MLP neurons of a small language model. Each row is named by its layer, matrix (up: input weights) and neuron, and shows model dimensions 48-303. Each number is 128 + 32 x the weight over its row's rms, rounded and kept within 0 to 255. Numbers have three digits each.
After each neuron's rows, "fires on" lists the tokens most often at its 100 highest values on Wikipedia text that the model never trained on. A number after a token or word is its count.

L6.up53:115169145185114158104108153119138086100090200139090150170166127039136120114119089150127102138145114122158068149088126150115160120116127143083076102100122118121088187071076135101156187185119162098103125134111133151135103130134148145133107139108135165083112164136125126117128063104141100129092146158101186122122117149137150132135123154189095121048135144056103123118123154135109159151089161101136112172085090123097169142127154155123112118078142175113159053066076171167150184103177093150136093109144169151118127100200178067115108165166125116152167111122090137187121160090156131091099123146136105220119150125153117118147063152103138136129160125132138101101109065104117083101067108086094079198095107169093109121113073127114180156103093118093179106142210137137114095106164112
fires on: "K" 42, "| " 16, "of " 13

L7.up487:208115149115155121152167080118106129111130124160081167068086142110184201115141164115178102146115129097145121182118068127107108156147107094136105138162096157081169133116100158146143120130147124134130113107127100133137141082071124124201132142116139151125119093166141167094078097155154031176123123145104140106144129081127125120163103136092173088152178167125098163113140146076138088151113151134139145191114130133103129161133084098168162147128166169112147156082151077097140228172175122135162086101147139109144126116104131160167140094119107115126168116150056096157111191081134161066108156135151084094101131171132112111120082149056100088111127162151158132087153118159168146118091103148127134140134188161101150078124153057105157171115136142009186103128087130134070072142152164
fires on: ", " 17, "K" 13, "re" 8, "." 8, "| " 5, "H" 4

L6.up715:103139107159055110142077060138125111131196088120160110106118128095121120200094122104148153170146161067154134132142124132066085118138121131097093129083078152136150123097083154149206122212107074147112142131131133119079044121144199150158151138090138177152081208145071160148160092113111160087155095125089095139148103171148176148086111211147169091088086176113097130074101128142168077095097126120145103169160063096102158138146102134148157199138128130111155163148106115178167122168126126163091182083115121115135108098163155079143166086098099114118084125138162102156124155125181104099130122145132155109147102076095100111108097129093134146148147137124124165053214119142152062118136159130128131135056117149127126038172144198059126157137125090134132110093145163151106083132143164
fires on: "S" 42, "K" 20, "D" 6, "CA" 5, "PP" 4, "PR" 4

L4.up526:159153128131160093071104077137132121094133057123127159108143132078124176085141154159121075102125167094201115140120092154204103121110139144176134163132117106158036189171084141153173156145158160089178115120133150173127154113092092172155130124133075097135105183140113172134149116146143071213086098145131131151045133141129111107146151142108155081069134122154112098145151146130193162163093138126107121117096142141140136114191045110183138097101157114176106150167093128134171151162098123139120128093088133142147120121150110138085145089131158103149087140129104109137173083074122132171091198181159096110143120110121124161119170117088090158111113130083122116098126080126199160093118125159120155135162121159107031161169132129214074167098095125067152118104082149094083131085114141
fires on: "(" 19, "\" " 15, "\"." 10, ";" 9, ", " 6, "| " 5

L4.up681:089111123133152200102134133111095118110051125110175177129162108182150116170138085135157063112178157139160125087176131147136145152151124133127152122113101122069144155142161114077152092127097067129130123105150111094162143146167081103063142113086125077169095086155092125118140144139119123134107131119144100116188161115097123101096089113105130125149161112059140123188108128164137162129200147134141104173151146126149100113162159172174113037090127093117088126085146067181118084143108155088155155099154031127132114164082139156148151075082112149165161155078062135129103153161131134136138135138152092188089114094121106138130095104140181099150207102115100201172128164145119099136106155128162049135164116097119153112117129136120182135111125153091070108104123086127127095155128200
fires on: "- " 27, "– " 14, ", " 14, "|" 11, "and " 6

L7.up1010:132124108118186098061144116104110194192178138140129101094124104152095129139167088097152142133191112147075181127110136089089204142124108104109117149109103196127121207125160135120076101110090131119149122154126125090168092085183053135094165129139090120110130130142133116090128044078107106121113138135149097164169144139136173107118092145193100171109072158168113116080118121082133128104148122104088153068091136147159160114091122129180151117154156131092140167113174166152114115137099183160116100148125142132169101120106111174117146124166070062160101145111172075135136093101122150096093157168105098207104141102140067156145068122136182122091101094123110177112072146112135099168093117095168058114144081087112161111132074129139115112128120101136065114110082101136103093088100115
fires on: "\"" 20, "of " 11, "." 10, "'" 6, ", " 4, "In " 4

L7.up180:178129097142138140127148130102110122156155099129152145140141146094071103140116101137209110184101079089187115151164135145065092111113129105169153080086128110148127121114149081138060178142062129102142202134099110124076099150195095123131090123125069104139122061119117157090087104058150085115065101131188108066171107102159146103124061071106125124158125082155151101170164087130105144198165142075159165140131114088125113102141104080075154166126150150139110145130198081070193092091135188139110144146091089103166126156156119133081127097093156208170164142105051132151174146189156126098136126159174125155105110137132159140139066143129113114080114113063128139146167128126131130163139156125114121150165173109121159104127179138088164114146084087148149121124158118102077148085155133
fires on: "." 39, "| " 23, ":" 12

L7.up1084:127105160141181114123108112132130145136120102136052072153134124122180175109141074115167105110123193043122033022095170120119140094158092132117118159082129161141153160130161202147121098153114101192121119156124162163136091109187142146130105129164074135185191157117155102082130124104087163151193171079161097079154118102089072121115068138081169144097124077147132161188120109101147138107102106176130144143159127123127154166110063115169135076135109118159120124116133134155113084097136119146120223129178115145031101093084072110110065097145086120147144136136154098138136147137140193046115173124153079160096152165163096132128101130101135125089135122134119140184145149137091171135087110135117065144098111117213106144068130130151134082092117128144145184155146134114070118127130121
fires on: ", " 21, "in " 16, "and " 11, "of " 9, "." 7, "Japanese " 7

L4.up520:160170094181128105109119083132109056074158118200106103126122146172103137162146133109074148148163136084120100132144103148112144109118138103112123097132144067155130111124100115093177106086099152097089124093121151106175107126144127145078154146131117066154091142144095072089085102167099070144129121131145127158119112148147132141067142118089175132087129116164144134162148108154139131143151169168123133180178111095172137127144204073144098136124109115115127123122119110132163129167045114070130160128125051126191092176116148172109109099098124157132085085085052164165068116134140152122120095108204142162155174132137147103122044112151156118123140159148122112126171085181136129160096106062076171105142181122112173149094120077105132118108084194154157151146108133083164156053104181
fires on: "at " 64, "within " 8, "this " 7, "| " 4

L7.up784:123155086127125064072119123157170158088113101154137144082107071151104083109159180149115167100145140133130134107121107157163153116136047177171140149146133160097125114113142151132137144148119092114083052184145133129133129099136131161144165131164147050160125147128174051123076152158130129099140155141149116114075114175119113161045139109098077112070141086151117074112127142197073151153101124153064093066081150174106116109114156125188151189037185141178104135164126125089162126164124123181141148167139116106147068133092147157081137162182157143151110124084200070115170143141146124143120138140162166127113198119129155134084131089157111089136094158071160087156111118106133102114121158107085127148100125145107087161118138147135134141111189132147124146172100133079104105057175116
fires on: "as " 27, "and " 17, "there " 6, "included " 4

L6.up70:169113111152115089092084125118160126069136134164086107186163130123136146168139098162115176120148181076160181150125106133116184114119062139140072110131145138106179165103100167119103168081084112134143111136158119106082151093120178065162112094150213153103145135074200105109157123165068176142089135156121161146095114120148115183077141068123094119129095074097075204096097111107141129089132124117153088152077164148118178183185125130181122122114120143100164156134143104159127112155161145130065176139091145159092129167124129063157143141110104100118152096149122130174175125145132119122149132136130171127084090082160097180146155092090121102142120098113189098116157177147121166137154158113125104106181092141115171122126187120115157167127147134140132177138192167129096118151170137
fires on: "H" 24, "| " 22, "P" 10, "(" 5

L6.up869:124107115142129133143126113112146132178161128114137068161067200153109089117159097138088111141148087135125155148159106154137085151105142166138133140173135141110114147108109165184110138104149176099117160136088126045156147113103134066091154138088070101127163177135128121130155166112107135142169142158150182164148122145047170150117061136108164112144118111119147110124172098126141047100100124143134062114118135139192094100093157132142127065106055145072135135105204133110120114067086145186103147117094100127070119075091181104065158223164078091143144082082122154117151098132145111136116075164141088085094138150128133120090169167160134108139129113160116178181097039090052162172114103131091133148112077154163120179156146201140127122121109096136126121107118091098143080143139121
fires on: "| " 35, ", " 16, "0 " 7, "F" 5, "Date " 4, "\n" 4

L6.up516:158111119180145164128123139157148157144117074134179166200111115162141137152154122204195156157133130154142172121155103169191143124103137106173133121135105102110132170128107067162130218123113165102083155172139124090182168076154088086177133119090155137073138138085113115068125108100158117082143109141153102186111146108085134124102097193175127140178089136146058137108107129122156141103158166134127143122157094064143068146128110080124122162108182139089128144145136140096141104187151135137135148117099167160148145083194116135153120110149137170054074163151094146067136119074123138104165168140100138111122120158116122180119101133158131120111173126144105157031159141125136126190153118096112102109130074133185147163132142129176134139130195103085120130104141163207184088132061117
fires on: "195" 20, "198" 16, "rit" 8, "199" 6, "197" 5

L4.up393:110126128143175134123142104119165151170150106142102068133125123100122104141165113125143120122139142126181157121170070210117116133166201107109111114052079117127106158123097160090102163179157077138110107155143173119106149174081150101134164136106166107138145109169138116107119124147108140083160113121147160115083129087079097180103140136104168092099126163099128130085108133153115100152168114166098189104076077095152132120102134103109109117201075112111089208169110138098104168169122131076138115075209120087061104133134092137108129076103169123123147141163150112111098172138134131109139125149140088162142098091089108139092217096137149114107186106090137068178206101156074112205156194126120071210098132136128071104110122127151132068188134139160114169124100112138102156161066134
fires on: "a " 29, "\n\n" 24, "(" 12, "be " 6, "an " 5, "the " 4

L4.up280:180118139112151168162101206153125144168129044089147097168071110135106118116108164129146091138171190108139115047166169135073179135147133109108126096150139167103108140151143224148075171155137078107130125108167118079133127101116155094082175107159080092112115164108066089132121188105204139167122124073166122126149055104118121117168118151113122141152117111156076139099114107127134115177113122068163141170130128135148104171209092116107083141091167156176118141166148124159170140150133183124132146087109122168105186113108099104146130143107146079147105156146117116103076124085122157044136179074104074131091139123142071162157152211078121133115128114133149147116178143125129135166134143146100118167159114151140110151133113168081163148124186165172119170113177153137142074095106160
fires on: "a " 23, "-" 15, "." 7, "number " 5, ", " 4

L6.up1021:179117122171114134113033146163114104161181069161163147162168125101122151139163146134168168098150078146186115157160145139108131120168114101158100032154108127118124113182179153165108136151166146095128140106136112076148104122143080079120202152123120109120103132117097084147089096079060111124109085148137134152135149114140124122152117147124091103218047068171114153101160090158211121172080146116134115113065115095130140125122130115114170129135131114163109158136139159099139076075134087158173159193152083141146161151125111151067122068131097116111088172131130094088159166083118128124136077129132110174146123119083158175088154065143160145138086141136111122067189093088154074194097113130120106122138127106199107082062148102165122159116127144104141139142140120125084103104068111
fires on: "." 13, "195" 10, "′" 8, "193" 8, "199" 7, "197" 7

L6.up57:171173183110065169056110137094109170151097117118151153167161113134109189112162138091114117129131126106137112140120069168148160109097148119176183143114102183151073149167150170113078149098112097111140134119165090065148112086090094128139150096139182092173070159112104111109141149153091105115134161077130132127170115076122141165100109120122143093133177099142125143152089150201129074138110142135104107131159186160081137133092130181136114098101113145055137080110132123144118076121070108125151094182163137132063161140155091132129054158021099100106095136148154145049131110122114147148092130049134150144071149154151126121182141118122156123132172125130116115149095166187149095157080176120052147159082106118106166129149167178139156088144159122113120135149132174056139130130127075
fires on: "| " 42, "He " 8, "was " 6, "and " 6, ": " 6, "he " 5

L6.up266:154111203121172114106073209130104102119101091135123091117157108105177116108122150063139149118159146121124129109123088154133132061111076141166134098151100177109093178140091205148100108180119071115127130186096169159146079173192074148158164129142150133135125166159106142114101120100144202140170135175086138100190150135090109154097133138175151100110112152104099155089124145152157153127154122142097141131100139177119166103107158145122071112117121133093136115106141131084143084150146078185145096160136180146150164092088094111104089125088174075156098130188110089110184115138150123179104151162121151127132139123098144106123169118107078143147163062057104147119074122145114156155070088048151138102156172092144122125143089206110123128098132147129154127162140151151177110086076122
fires on: "| " 42, "s " 9, "eter" 5, "top " 5, "and " 4

L6.up681:136158162123078117153148186120104145134094097166127132131160081120147091114171102128131157131107163120145105109171129136117091162155086142167163114091089081135110128148089173165143166119110137153065064125104140087094173144155145091162103135125109138107140187156136125145119095174198130154194079155147183101068094087123099144167089180134192090116175105108146124081128120165098117160110081056092119153138085056038114166101126114144108123152152119141135115105181130104128153109133111127147117105176121103088070124152215091064171076100084108086177162185095162097088085115111086107162185121154121076125074103083109184094094098136151158145162143106096135131097160128122211151151103125107104113177168187107113118107144172187107176114172114148129121141177166135182089094135147
fires on: "c" 22, "C" 20, "Wh" 7, "ow" 7, "ew" 6

L6.up322:123079098121176109164124090160121142174153131092100196154111164126136129139127106119153157147119121158063159128115137136168113093063137136117120121125104160128098137146126112129157113106116090131122107110151150163143159083162215146070098165136132187140194110088147100077089081056165047096195132140165110147080082120201144133116042206125113191108152135134187157105082083174098084100146132115104157153119123079124118119112135180112157160157097089116177173145108103116109069187193173142105131082165145113159132126132093104121151195150124137157118105153054116122143170169149147094104138137161122191142124101109099094226165107177155139160122068173116086154124111121132118114098131118172130149098111069150159108123161131087130112102181119107089092131126173073150145130112089
fires on: "| " 23, ": " 12, "as " 11, "% " 9, "ore" 5

L7.up1098:173105148098172116116150130080145143079140087095169132115145068183135123071155113186168080065146142114162098163167152146168158074152180132168087132064145114142140131095109106146142147108104191115156142107137168077103095160099149073144092178126052062141119181079122162107109108105121125110147131120092106174158077129112104116060128094103143173142111116147168101127128142112093162134116092146146150120093143153085163158097161108148196116179118126113176144088159122111176169116154123176167097135090068113145168153140106106032073120096145186120160159099126046088173137116098129128176128137085092098161175158096155120190178077101117126081097149144159127117184104174120138132128146185153177130158126112108064123161103130067136126121153083097104159157080089153066142129122100
fires on: "| " 29, "." 9, "2" 8, "conver" 4, "to " 4

L6.up293:064126154114057124081122149078148127199099151137195087187124190093094166169128178112099116101141162104104130153079108180185194079118171152166059108123107174171111157118147158108145120132071123113157091080179093124101122126083064108168135132133094164171074079108098177131109138116160185113083121092086087099128120121124110156126147118076201151104110154132106133157150196099153114158079145093102143139088148109148153090030099122112101071120123140165098141156105107172105131142091114083139120178122157119126145145109116097129125110150130138168125175165070188159164178076175095163076135174161116101145163188182138158091103130049152084093131114120060132206135155175135117114117106077179119105168148144139167165094148102157135140078096126109147088130100165171109140130125145
fires on: ", " 47, ": " 10

L7.up198:072123109147126073087127123086173150161094124097094152114122130137150162102134145132109154183106109148100158148123113081117126118151118094109139138125216181165073184161131175117125049159171104169135153120140118159127134160149183091100095132120123111133130094087113104101163114122122101092067141087074073097095119080102160084178138171109176168110175127133117105108110162094139059129133153137085103128134153078094143109143089146132109156140152108117127122127168085122200087101126117169127214115097123123083159057093207133127130108158154127175160152146155080125122145110091117099124112121178143105177104113112104095072106133168160153094156121082158125137170167079134170127112145140170127137137091164114098107144129141099130062070172128099115127150155140203142116160247123
fires on: "that " 29, ": " 12, "\"" 9, ", " 5, "because " 4

L4.up539:116097089145120124129126151109091117159080125171123084127126131172146162135107029136092068144109157094087172106108147147147183178142057173130134124151117149126126105156095148121082106101108092116104170166153143153089154125085130100182147173159090096082183116122117145135147137122118160172122146145050169123146139124160101084127077075134135157099135099107098104193121154117093109154113170140173125130149166113098116084095111092199119122125088108150200113109154125129105139132094145158166186127127156150111105072132131087158111129147138187112136138078156128192150174130167111131033071128104147137141161140132147124115114114147145136103111205171112129127081163072032149130135089135139129107144097168147135091156073084100153150109153089118170145123096116100089112097136108
fires on: "| " 41, "or " 5, "0" 5, "to " 4, "0 " 4

L6.up316:173160155170192165115109140091151164149132136151164116116157150090141120101113090094070146128110138076116119179128129117084084140134134139142144061127145178132092161128081115143085131107201111175111158146169156094161121141131158112113154208144147111135103120062094151188155140153154143133128212125119121115120107111144190126113139154095131082097140140085146102108100124127150096126135195172127189173143068113130144127073136140132118121132088125153119084113175164172168135141140145105120167087138125111060163051078122139136135090143111084119116141151081079114091075166110181097104211109107154130118117152102106125134108164092224081157137103147125155150111140146166159160130092151035123061082179112122158160110097148111182162102118147152173093133137150173159098109114124
fires on: "M" 88, "-" 11

L4.up221:160141191197063127093116051141154174131117169146125138161127112148124147174170140078122123177075158143135147141150078144132183127048084165079116170127157120083104182161080091097189147148110105118126058178134095104103101178109098126127142155145091124159107102099142149112128141104161150127044141115078154102126073139113137124144156057120112134107129148129190125140152135052122061106118168141132099152134153166117137147154145121120107091083113113157141080156160148173058155111117122070147115102064177144144078076163151114156093096119118138171201119168159125158099180115164099157122059067103140111133088192097144149093093097085134141112131170196158132113106153159109180152171104088143119111111117121104123096174128144120146115097101102097130153117180046125079130126139126
fires on: "and " 14, "de " 14, "or " 9, "-" 8, "to " 7, "| " 5

L6.up195:117116134176143087117113161163151113131183125141169147148108126117103146145152132101108126164087158133117132162096086188161126102105100099160130122145115110108155154184189104120094152161163119139136045093149167192139125113127156161132097114143129140171149085131158139079181096069140125041129103150124128098142127145140126086101136216140185155171116136126190128156171110126141135060165198122138161054148099112112156136060114114110152138166147115103210172092143132138179130135089159131112082131204216093112181108119129133118136083131146128138099134180076155133139131118125141118114134117153131174084136088113177132084150118113183147107182076111099161095128082167111139178068092163131087170121134104079106104119074132091095080175172169108136102157176178101066105114151114
fires on: "as " 42, ": " 9, "for " 8, "+" 5, "drove " 4

L6.up1264:113100120110139162118084125115117120100159139153150078211118097127123082124182136162142069187085149102154163079131114118103156126091086214113140134107117145062138164116037135074135125093119131117168086100057139106143157138099219165129144168167137122102147123091116116154138183109110120129131088107114119134111109060125118217164229157086083153103129146133150076104108124119183092105161137103096153148146055156152147141147138135101076120098161149094126108128089150180145127081191062121139151132095087122124108135122138117142124133039123157134045116141148139148151152153161103135104139151151127177124169118054049165098143109120136147155132098178168142144086140078216109148103129099176111166137149107112133128158139167156173129097137118138150098083176097107082159125109090
fires on: "199" 23, "200" 17, "a " 11, "| " 9, "P" 5, "m" 4

L6.up1038:119140134123114152132185120173126126085129132129133150142217130042135156141132143108058138074097085064118136105109108117147124130151117137155117153127121097107173150169110127096092131122107141167130044105088087111105157106071189087103087131145135127113154138127170111080101114085118167110142117110083148113099182137142127069185142181144116128144105131122104172160118141110107090070085158131070133137119141103194146137067119193183073120097104183102156177173108165121108091128160149124138106083112143125068099150152094102140176138140128107136112112094152154144153140098117178145159106153169120156126187114179183122154102158158153141176147102086096090156212075098097152132110078148100130114116106139093176134114155143083169080145102107067127143153170161112166117122128061
fires on: "| " 60, "and " 4, "Maxim" 4

L7.up1193:113180145120111151052127113095090178067129111073128204091128177175106171116175109129099080123163174104139118116083074173118181107140150118117048085064137150081104173121152164128103168158113113187063061136123098129172120171118103150103122093145121089166106170167130154153091138145132102143132120127107073047085120170069138117082124174148161112120115099067171104121128185125153081147107094127135174084143131088115092108163152159146125122117117059158203183126115099161087079166084110104126095106136125112080133123107144157135124129136187085164184137131126088142187134145131183159100115143148154160142102148110126121083122047084131117095101151117084126177179095101097178159147140139157114146153095134166097137162117139121120107096060115142145116197114110170156162148163102
fires on: ", " 77, ": " 5, "\"" 5, "and " 4

L4.up1223:153107121134081174130170084139149139165139147172109089107144117137060082139102144125104146125085107095132173066173121129153163121165100053134154136181111101120170177084108158102101117123104133117146154146157118099191146135126182162138123162153102111206105141134143123117165102097148126100093133148126183163126110123072191164169146125118144133163188175139126127134119098124081116114114116114106123090099122119118129145137167156089167114132050128114141122120183104061117123078085151196130192152170108098090128113120119062033083126115128114175106168108171113099073131141130145054088179154064169192136128114101127080101131119142177144118137089194086103173148128088136106112158090144091125080128161162135116084077059122112188080144195163167106108152132094108108093180139192
fires on: "C" 17, "F" 16, "-" 11, "e" 9

L4.up363:099106110134109139114169095122158150132116171198141088167095174146184104136159123118073093200135115045119140091172074112112144066098147057133097085145154151132100088128092110122123182115112159111142143127165162139186138121113130138161161147172103124231096135100089154098125098105161126162110136126143131077187103084116140131118163123119147124098113130173091178122131192181133092112173140071186122145117110134067171122101084123106109212106098137151055083131165145107096105131116140142089192071072110148125151172113165069199138148084189140097118192103163083107146132125147136123153114128121153174096156115114078093168158128156138162146123113152128040123099165180078123113126122155157136150137083157152139094162118096107135109056151173100167064123138124117140138152118111
fires on: "-" 36, "(" 7, "similar " 5, "this " 4, "tical " 4

L7.up169:152073070140104153116130100148152168136117111148149140121143136095150136161116106117152235157059113021176175117083092131154135135134160117129134067075116111144137179107173130127126133218096102097146142111130122135199087154150133147148111175121102128145104149075127157116159134112096152120141094121149154151115093141163102110162091111112131126092140165151128158107145168164069138110155155121050088135182095086119114142105157079097163160141164134136190164075135200076199081135172120184150130200108175117170133115074077105135161089146095127121120117158150137121139132084163166109181096119101145112100113104097103126104131089043176158173118122166091113090094135187152151152118129095142132150080093099111099102128177109147154106085090155110097149127140091137102071103158153
fires on: "." 18, "7" 14, "6" 12, ":" 12, "0" 9, "9" 9

L4.up102:142086129086107100204150113096138061125135096170134140093197148170093167102142102143152124129134189111113055096173154130113133075111137084114150149113147136150099108154120166110133114110121154177084139113145111086141138099141134103136111194105083163156059060131093068123119166085155144136172117090098074078061106051101169127137114126108120153129128103157149171049113102060112136171155174103125118100159134162150118172125105077148120120097145116139149097071121113119150131099137174146099136140174096135069028168118105164130137136201105134093141172182111194173174137156129089092107084138119109110152127129162160130143132114188097111123096138119164196132180166092067137131146193174173115157132139114123127105129160137074121126124104214103186130125163098157147137104158107
fires on: "| " 25, "born " 21, "-" 12, ". " 11, "e" 4

L4.up1269:144173118135126123130121137161092119103201154120116161150130066102126147108178114153123163124106141152125163147061111151129096165126122132144123114138157181120111174202107122102163152086076113131124137165107107092108124142127067095074101219153122101079078102123110154121132121107210101166087130140137146093161174126144120132096176163139115102122096096181081081134083107096131081150129104064140127156099123179141112127148155128148117130185135179083121158119159163138120115132109104157143138108133158144137069102151091118086087134043117138133125133120115044082117083117103158110127135082148129134133060134117128107069114142127159096162114121128113140166114197135191139145092126096164188150172115114130087117174115175137108112090176138096056163080128131159128158144162139
fires on: "." 36, "not " 11, "or" 5

L6.up800:097131147122129127052177066149162154145101118099144053161144055107122158141142169100167147106124135152115105150101116139110117137128108121140107121091112099100163122096110189140105106104093083111140118089044107160106119116167137061064065074134101113180122095178131156148145093119117098125083085071056176142072137139075146133157097158144204144087117113114115119111093158166065102104176155120160101181085131168124152116151145123168127090146053140130129074154142134141144151099159067130125117166097143129166081141122128096168094103167105126111072103092127166116088142176135194094148142151150162120061165136100115093103132126149215145093078153165156130140111124147122110142120137153046110144159138134119072172167169083148110151091157078153148156152146153231135118144126174
fires on: "–" 15, "-" 11, "B" 7, "St" 6, "|" 6, "st" 5

L6.up420:056129131126146042102059097137109156179141144061129069156102142140134163121142133163098106188123186079081132170183150112108149155165141052090143160140074113120175099131165193138066106067133133121117124136117139135092116188089122149118087122127141119118094148128132114065093109123089034128189132150108083129133148082176115150110108097108122091158055102157138040099152185100069127168097176138142108120117122109144132068158162108162141102100097120127149145124180106093101151106166132129173177136172197082117171151161174127160135153121173137079162116094175167145184157113091102160174118107119116128117143113073106162095148162147063157108107103106113118183161084070103131149165100126154165107140115088141116111111135091093120156103127114123135120148093147148127158177126110
fires on: "." 24, "198" 9, "e" 6, "197" 6, "199" 4, "s" 4

L6.up452:122131131133128141095082068102133102156098100158124160110132109154142161152130163131089166085124169106128135083084153113148116111125083129096123190140096115200083156108158083136127140151147125169119139142110160147195132132095139122127168098122207166175166156080164106162114126043105082090134119127214106170144106108046159120050112151175113159138120126113091161118096109114058109135126144100090126169119139115115162156106107126181116126107113130094112161101126155141091121122152121074158119136170173182101119091075163082216081104110093154183198122102132157131144156197138117129113031104126070198126138110169065188128139098093149171096153103086146170063106129157192186098099102109130170155094098144087164069187084160107118141164115156102107124107140164119151149166154131
fires on: "| " 28, "Best " 11, "(" 9, "Television " 6, ", " 6, "The " 6

L4.up856:150191155099090119132140197120112161112142151111105098138130075180169087129125119042188139122124081121121130121134121144126108158101126130132122130024129186156138215097127179096182137135079137187141168081086166117141122171091060128140158115182107091115136113109092162092115086100161069192094122144115154135132121121087183123087113176113120174062121154189098085128129162076124079114132141121085096136122074083151073126099138131099170202045138148092161162100097155116197135121133138138172179099172113088164105142107142150220151115153138142114104115098121096166089142171139164095122141155147119156112115089173112143148123099115105088134144105119125138140127151159147159089104099156098112116156057155071151108091139123119119095083093080172155169139097091064129113094098167
fires on: "." 55, ":" 21, "-" 12

L7.up78:125185159135180142104104109137135147155103156151094088165128194096123164165173110096148093172135129106174105139151095150086189160158125030134123119079119190118154154145177163122118106119139124140097086115110131088137132121130111105098133129186137095132138072141190140071125151129066141114142087127168116139104156123171162156080146135140144131141173142138182159170106131134139128136158119080109145119127159160081053123119117157140077084140104120114101104132096140115133096197184163173125157144115131094153131144121090181095160045074153090093131133185096126142187135069130124155117133200191146133107176198129098141058133105126132127141128177106136114157158139162080114140100113066105096101116139096134147141117196136128184103115142134118111072148103174065117081122163082
fires on: "was " 33, "and " 16, ", " 8, "a " 7, "is " 5, "father " 4

L4.up675:127104163153121112140136126114142189077079125146175140155128088148112101208192121085152102155127128096188084097107112104126174130097123159067128131145177155065104102139160139105130112130115132136143149202131081184113188062102178127116123069105041110133105088146123103070161130098106093138099187169157148062168135156100156130198115178125036127108109123132156124156124126119135147107099161081134108180117132098154115106128143185082101124121098144132170149185133137124188108094119052086121115130085069133124129090110103126130164105136126124141125104112133063139140152138151130109189107099096165160095145138063138134122125088142113203144167093127156059121140085156168115169193093127164110150144143127159113139123115108082171141109163101144090092050131136200142100134113137
fires on: "or " 24, "/ " 18, "/" 10, "." 10, "and " 6, "ag" 4

L6.up987:165167125056129113176119089110088115169135099133255103135157160165145163061097100132109112223107170128139114144138168131111175173122159132151122104082124127101124130135184162138147128107104095168071177117144143119102138132105121115147095108189152102186138152117076144101110149158124121164108124103126075129141138131123137176106153100164129121143134117188090114132134117137132158111108174106087129143085089122084123128159105119149079122122114117103214130149071100137103149105084088170073103166108137100070037140077103167093110086133152167170112051129143137156114131138136184077145162149159115114191115100105130116118147174117151137147090125196134194102139111165178130152116160165133161107124147113176094172137093152104107151133127097116091132210100146129145093194149115
fires on: "to " 44, "the " 14, "of " 5

L4.up1154:150132118117092132118169110067120131157114137118151114136174141133114101103163141104089131137120187122104125083156161146102164109147087107150155133114094104105115143138092131088115159134157093104074055145181109160122134161088088133140103179158112162160116058168078104134189132118148184128120101083130146117093104140086183150086167118106157113116047115124168107106089132130138123152179107131124132114107114175126134100065066129128142062147111139103140129161183186101093149096098150123084108133124161114102102078086167139114088052129059114187112090150168136107132159183153129114100145114096098125195148160103135140120145140156150184140092163165128130145057136132128116203180108041126126105141131207117080144065140123147105156123184123111076160107144093169188161113186082
fires on: "C" 63, "-" 6, "of " 6

L7.up1218:175101131140168080148113123151143101095142176169117126091180129149140172124123112088119080119178106100137094082080131157166139148130122106174110115171104114025069170134135111135084092123134099142151086188145110112140163106129140153125124178156124141180117125103138070137138098125115194165099065099148113142120107107143151187170151138158108155122063141196143140150121095083111133173130215107087130152104124119110133115088141152080138101100148186104155139134092128166109115138133079106131116102211132105118094115098150077099113124102109116157169104092185083163075164069142147074091105105136126128123148096124131162115122095098154116113184095156085170162128217146099138163173149166121117210194095142166147113122109103137110118074077127172157141198102078136095154116090130
fires on: "to " 33, "\"" 9, ", " 9, "in " 5, "him " 4, "for " 4

L7.up339:119105115091155118104077166144174085147153093163137148121092182163147088133107176155123138147109150132122145114132105122174114104085146144186162179146116115105121173101103136151126127145143190135168116081033153169190119096112110095153069124073121134161102108057111117063156172181132115146118176148163120111144162065113100164097136062112113128157150201097160188136138073085093031112114185161140111128132138139107162136131135106136071090117158147106142165120136123153159172067108144146141178208061123143104120171132144129113081073113134165134127137098094121110129123124119119103084120128087157136127085106168086134120127084101131109061117107129193141186119088119125102120156071162174096213038076113160185118132147178146191102077162112096157103122182156135161161150137104
fires on: "| " 48, "Q" 10, "F" 6, "J" 5, "Sh" 5

L4.up269:107130151141102152138114146097156140115152109184089079140187172120137189142068123171136119170051135062154131141095101144104118183137125131141054084112181082117126160151105108169101109141138110102080133171175126172067126151062105124112086124106114124116170049106122096169168120143135124160115106143126196140088086114143070080158152073118159137159120195169135156135124133086136092173175099082169121124150084106166104175151122142142148112127119129165130139171147190176166155170148140082123151087097099105151130118086133144169123159196149096094195141176106055131114139133145126139095158114159088128126166168117148143172115182151163143098119064151122098115172138118145138094076090158115117107119149116075090131169108178105153106136165076154154073134092059127103156082117163
fires on: "." 24, "-" 17, "Year " 9, "Title " 4

L4.up746:156094178140176138114119127124129162185115106070164029128167131143128146151146121117083152116123153133092118077139145123099134090145132100101114101163033142096112137099128162120160138177137112122062185093138158178129189136064133201102150115133137152091129090146107125140132151134158115200127199113120173103109125124143105118083129161096208178107111099103095131165137112146078150127105097141082117166117119127124042130178153130121141128136082081150126140118093153104108146070123149153099163141079171181158108176163119129130094129125154180110175149088142147126160119114143133046150160082094089162136083169123162083088147128104155114131084084130108108130144135071105126190161104140125072139094115132102148133092160099115181087129101144200123124092189125160047136189134124
fires on: "." 34, "a " 14, "(" 11, "more " 10, ". " 6, "much " 5